{
  "tie_embeddings": true,
  "beta1": 0.95,
  "doc_mask": true
}
MLP neurons of a small language model. Each row is named by its layer, matrix (up: input weights) and neuron, and shows model dimensions 96-223. Each number is 128 + 24 x the weight over its row's rms, rounded and kept within 0 to 255. Numbers have three digits each.
After each neuron's rows, "fires on" lists the tokens most often at its 100 highest values on Wikipedia text that the model never trained on.

L4.up501:132101148161172136128206126174079146148133119121170129161127122131159142169109145098160125104081139129172137092172142100127102121109118151125093076123113174106113145118120160131085134124147174122121088112112079101142108076144151106150149089162136119076161122117087154172117092115181138107130120092101106111121140152111118103132124127119120096117152094135152085173155131141149123123130
fires on: "its ", "her ", "og", "his ", "ig", "s "

L4.up434:090141117153113121125143109149103145154140091145126110135094145136123148097124095140138135074136163115183141128084132121114112170104116133110108131094167172145131125099132129151109166162128126168098116112112123133147109133151148111136135160096101179110144081070126107166145103123134119130139082160105123151154155115117123112129086140131146130124162121130117099107145095150116135100099
fires on: ".", "el", "k", "ed ", "d"

L4.up401:131087156097149113102182126135099122129120087166166151105164091101150131127143109122169091124132129127149113139108126129143129126142114093146153122128150115129076125131128106121136132151117136101114165087182136135103131107108126177154091136113156171054126115141128159132133163105152139148152116100144090105111122129139149109131111133139154126123121157136125121077103160144122140141132
fires on: "|", "se", "The", "go", "(", ")"

L4.up579:112146168135125076145161099082114097103115134148140131113122100097144099164143093065138122159129164127098166106148184093118125136132182112132135123146116126117136149129166147126110136135130129139121141138109123107114091124134065121137139130153131087081067116108111154100173119112085106139128131127158123085125148135131088086068137100140148120102208148161122196104141071108140127105142
fires on: "ap", "ag", "ig", "com", "ne", "ob"

L4.up42:134101127131145141102138117138170135135094127154101106120166110102103089146144094152115114088131121157117135142112090130125106126117152168099118129112153112121104170193064137129150149128144092107131111146105097148091074173135137101144145158159131093097132123110166152096090081161161115111118119112120147100126148102130144115119085098106112095127173164102100131108112116163143167122132
fires on: "/", "for ", "and", "band ", "series "

L4.up169:077125093159166130098112187118170111179150116145125121098132175089152108122115109130116072167109123143123179114152160161153102149151160150109138106120153109134121143109139140161113147110126129149097105135148110097104104125114072144144128150116136090109125115123141135141127119180115172148107127136128133137126116146157155125135110118119128122151107108147116114148145140110133162143126
fires on: "ag", "on ", "is ", "an ", "be ", "tre"

L4.up474:098136089151182119112135112185136138136130175137150113117155142122123117151150097116150101087108172135135165121155115111141114138139124157126155080137149116179135114113099131120121097110145132153080120116132133144154092140160102125129090109097166126136130132145090144131137132056099163122084133126142139104135146105130139107162127186113145155082150103140098108140131078167110089178118
fires on: "\n  ", "go", "co", "riv", "and ", "ros"

L4.up288:136122113097089160125151139126100128143079136161120124152141126107159139146092152128092121081105103176084107123100144103119150076099098125128147083102183144108111146169124125137148116115132120134130100107166123119145121126133156115123115125092170133145139100143121132139132129117123106134118141111172128158095121150141091146120141102167130081156149136140145113099115158184111109105106
fires on: "v", ".", "d", "tre", "c"

L4.up115:126125102137111142157157090138112139113120114101115124131171130148156151118116115138137121133175142102138155137170137127123117164126148116132130119096110113137124108113138125139097140130128140089116111132126147119161151105130141154178117144142153105129170131108118097097155101133119115092129123128125169164175132150147130143219078084080124119147155075157093159137145133096094108143147
fires on: "ion", "ation", "ment", "\n\n", "tion", "sion"

L4.up320:128083140136123118072138117154101112107111122161141109079095110148128111146155142114150091162147111137135171125087143117137107149095134138109119111145142091103134099138100160118123144159137128101141125151170144154144144150140161139103137143158147125127134098098145127112146139158100166118137139116114134122146075131088140132091119088093148177116104082136120108141092136115166144106111
fires on: "op", "*", "serv", "—", "Location ", "along "

L4.up388:134127108166107056082158102179135120119133116090109181133142120123118089137140136122087143076124131141135105127145118156192137095152152120093192141143146181130112146143147089133124101100120165101142148137100141115128134122179136128141165187178115110145120118119129136139086131131124129140111140163138089117140127151147151150154124127139117085145113155097173139121098139153110131122125
fires on: "==", "wi", "z"

L4.up540:146111137132126110171138097125132119144068166133100140129099181100145140110132104147123104121153116122127101159103130105191141142143128131119126110102129110119119155109094143101166106161160121120138086162122171130166143135076166134117130134145157109136112133096126156155096101123101102091119133128135119141129110156141137139136098111137157155096104153121121059166068123188122080145181
fires on: "- ", "es ", "times ", "place ", "ts "

L4.up774:147158099135156170133134109089140139150164111158156153143171129109153137122108107153123123135154162117113113090121104139144120126118148151139160128110164119150122103131097161141114145090138138082096095099139083099085089113144148119136155146142095131136163147134179129097145149126082129107122153153129112113157164166131084137107124058102123142122082125134143075113096086072111119151157
fires on: "be", "Be", "1", "ine", "Se"

L4.up471:181122130109134168145159078144158139136102142141147099092102151114134131117154140163138143150123137121148136135138153132097109147137116112119098156136134128102135182101088135144164127131123146133105067123115141124145103149136144152113141142136115089122080116129149126127124137156136130097145121172086112117120107117137121088071105123120118129132120105158121131114160143148095107092146
fires on: "by ", "on ", "of ", "is ", ": ", "col"

L4.up755:114121141096137105139151158132098101141120137103073101119132102186131108087126098113135131105109170132110086144118152179131148148092110098130121141122169106123124134131079140125132128150111104121071175088121144145126089116153083129128109097101136141179139151095142087146090120120111148127140104163141125140121124101132104117138104117107140145099096092071107140103099084122126121138106
fires on: ": ", "d", ".", "ak", "— ", "eng"

L4.up38:140186129129126142115112109150136107113117089121137094143069108174161160104115138178116099135146119119131126140136154126142159116137116116131134087127161135141121129125094148093136154091124116118134115121177142116147132144175143137113108119125151103130119126137131163064120186142132153153091070136155132042130098121111140117156138135138138127131103145084104134099119131086095101175152
fires on: "ers", "ents", "als", "ties", "ies"

L4.up638:138120171074150122132103144096115122143133086171149155116112151143077162126160103132139140112098133134085106147133119189117114088127130144105110128129115178139131132120142133085121089109097097137093138136132147080134131150137086105096081112198112145125097120151152132110105111096121189173092113161090155144151132128083123124122177131125127135106151134151093124147140150121136125169119
fires on: "enn", "ors", "anc", "enc", "episod"

L4.up177:078107116143132107165153117135160127093109147140132133125157112179117157155095123108112138149144166101097129150151193127136117114150179097088153117179149156160149096123082161093110149117133149140150159132137139127149120105116099104148127129125141115089156125111151121136149106149132128119136138109125185114118121149126137157155168094094138115138169142113109114092147152172099139141183
fires on: "sh", "ish", "j", "trav", "ersh", "9"

L4.up144:123124154117166135121133115150113129113107146147124113140151136081172125132104142157138101102107102127112155147106168102153146153117132124156116146105116096137155138117130145134120126137082116082096104119130122122124091128133163099119093125105147153127123093167164137170124098116157143091118156178140118136150123115122148160135107149127120149120141128151115123115084121120088122131145
fires on: "—; ", ": ", "—"

L4.up546:136153157116115137152154146140125133114126104143161153111125106131079095142120156157109141111147149145140127114113163108109137123176133146099075143112094154163120142120148125141156117082079123115134098120180075128134144122120112154082101158145079164146138129113149194109077114116156107159083116104130117152093115122115102154116127104123143109122119125119100156098125118120136133104165
fires on: "'", "of ", "V", "inv", "av", "announced "

L4.up735:139128165117111142148100154092126091173105127143097117133117123096149118089104132129101112139118133140159090122140110102120132090161141172123143169167119103100120166128124126128138143109158144155121178146085156132087121128139141146115136117167103104107092125132110155099112131158110115141162080131140115110177124133167112151149191150093140130176109099100110099118110111161188122143135
fires on: "as ", "ud", "so ", "ad", "and", "ol"

L4.up874:145160146114143127143166092102115116152150125152134111176124132118086114123130107095145108106135139119097137119106073106099125137108155130111114151137143169140097117114127150160144157092149161127132119123158101117094119106110058111171091171112162128134082080126127142131106135098125132149134191067152121148102146115153080156106134183108108135161150101133128112098133111146146153092184
fires on: "in", "Con", "==", "con", "neg", "n"

L4.up221:114096135108129112114167136152128107141117134115095113104094121092097157125161137122098128138112169112153085117109113184112174117133103119121142167194108135100123137148144125138110139092177094154134099119129137089152152133101111121131085155156133128100083121164130135157125141191132124135158147147155120142125131103151112145139102129140127089159129091127154127146139145125120121094134
fires on: "st", "l", "St", "str", "ant", "inform"

L4.up437:133146146115144118139113136146196127145151133101130116149138134139192154128107110132143145144123155109093148097183130111135174130118102108066108126115138125150150144143131112129123140127161122123111125143160124127124125102118141106095158095140111087138161136109109112086146160117102167125119129093107135109145109175090072140100120143134123095149154114110145174097149158116115122120165
fires on: "li", "u", ", ", "ac", "com", "fr"

L4.up91:105128136140133162104081121125126115097127132133129149158155062090089112134137153157129108098076126094097121151093098099134125141119158179106161112151142136134124131151104122121098151147139124136095161165133150159141085123169092134201123106081109133159149114129119089106111085128098142122133134094123137119147131098132163110126130134134138108159161111115109134118128177113140122199119
fires on: "than ", "az", "out ", "most ", "more ", ": "

L4.up9:149153104118163152171085111105150150125143152127138159190139146085117096092150129174120123121118111120130147142138141130145085099114134168111112131144181117090075134137148133119126176159129145133108105086087148108143177132095123173149146108132107129107123098147140145123159094131094079109109094107163109104166132119145109170083091088135117175122133122119099129113154188109139097178155
fires on: "for ", "of ", "within ", "with ", "Le", ": "

L4.up208:092150078104133142105140103127096141155167160155125099130113115161105108122140136082136129113129119119124151143133119151129117117147105115140166113125126127173169169174103153134120104083155109178133149168183114178136164139139107143133110134176130115130117132145163084108100147068119124128164125121119163155099129143117114131118124136133129108137127116120070124159120103106117166160123
fires on: "St", "st", "it", "up ", "or"

L4.up796:160108121149100099177126152147124128102102080095131119084120102108115149101147102163089133110118150116100128173105140156102127086152111133134138113154150122086117117151129118126112130153135137083115108128131167107137152128142145137175114138125127143131144118143141176120129100117147144088111126106106135103123139088165110139116103161199120154137106102107138138188112145136073146086138
fires on: "can ", "St ", ". ", "will ", "could ", "did"

L4.up552:110090125149102113132140153108135132130105120154079119091108158116105120104147135115127115119110131171110103174131166114094090122113143142114155134088115121121136110087122121085126153048154145168162155131132116160101107143106123132123118135105110085091088120133148145146145148077114129122095091154097137139138139118097100132092075100125108104106171156109184157125123109148121151139138
fires on: "Mc", "of ", "bar", "Her", "disc", "der"

L4.up719:158114143120073162090142121103123169146101136135117115111120125123161120138151155119160107138134130102103085154129097092146118114131141161085094135180129142124145146147145141161119118104162094155111105132098126128134118180145111099105156123100152160098161152107149145086133136095132075173095116109138107152112109184098165128096143140150089093152091139164139127170115159154162126117179
fires on: "pec", "projec", "mov", "ograph", "bas", "ap"

L4.up633:140076123132148106094143120122079145136168141128145116148097120162157161154153127143118146147170091141109125145088135150118146153137180122089122134146099147092100081157173116184118171114129157109130108114143119124120108155132170103152144112139140106091130142094147143159125170101093132132136153150146122123123108095122114107120147141157114180104134116185113146092110098156120108112128
fires on: "–", "op", "Atl", "^{", "ston ", "world"

L4.up767:132120101148126089118116101133108118130095099162101140119081129143112134159095129147120157127135141145113107136133120141132189163122166119083163107131136105157162161122095118128129118082156086093136121106100168136111123142099134083141131132177088104159109129093112109128128115133128113144107114161131145110091152124104129118100093145135111139089156142136107129071146134129129093138151
fires on: "br", "Br", "0", "Pr", "inc", "fr"

L4.up799:126133142126180096140155131136143129084140145076106169125141096106140075118109094114138130143097116142162092134163096151128146122165086141125129098138149146130148117113111110081135122138102148130095123148127115123149155128132129145145130128141094154128092131163118117136149148165138064096122122140165147142120139164153056182145102101137117152137173138149173171110116136139109132102101
fires on: "an ", "==", "member ", "lead", "y"

L4.up522:130182142142103138155152147141116123140162124136157142115131116111171151100140114138127138089112146118114156106150142101141133126120124133069154142069176167158188086164118151120140125156135154149126172143147153134108131128160166111151130111129124097145137073111166103110097119128155156150145086092178160182144137136092112132132107154091149119089165160150122130123147080100142112139130
fires on: "pro", "ro", "A", "con", "I", "ated "

L4.up376:135114164124123103133155167093161086115113132114091101120106076130118104116140137129088126109116199132131115129129131098104137113128086106170142131104059108119103130127144153084101088119115150123154086146094146144098156168178127141140100102148116162119166095173149154133074119120121091155142152105126124117139106120165172114151130135107133141105132132102160164109131154132140106128156
fires on: "from ", "of ", "born ", "by ", "ated "

L4.up256:108131129116112108147147168094137134108141113122120094121110115141161094131116130133103161170117110134090154146163142113084075130128148128075161132115146112106113129146140181136121151119203140137145126127137130169109141177126111167117137145119170067138115133156120128107119143115143112135130129113139111128162130124112166120116129125113157131127158144163096102179106091096152117087112
fires on: "Pl", "ast", "st", "St", "pl", "est"

L4.up457:110099105105159151131095108117133094147143114093168113087143153131124118136092157096124159138107117126115131125118145150158162145154142109135148121079082117105119150106127122144127154130141098108106099104112102132127114123120127068099121103177117108115126139112097113132140083128155126072144164112143130096101110106133183159140156109163125138108082115147151136164109114114127108167097
fires on: "L", "ell", "ad", "land", "fl"

L4.up74:133101120184133188141162085149103122137115102117124135149120159124111095121123126149086122127112142174151108107147133119121130129102109146107154148139120126125128183119100098116152147126129179151136133049116172092105144132143106168139129077134146127098136075130122128128096133130158150137119124083162110145189167136156144122130151125095097096111094112121123161152174090161124134148155
fires on: "in", "N ", "an ", "N", "ad", "rit"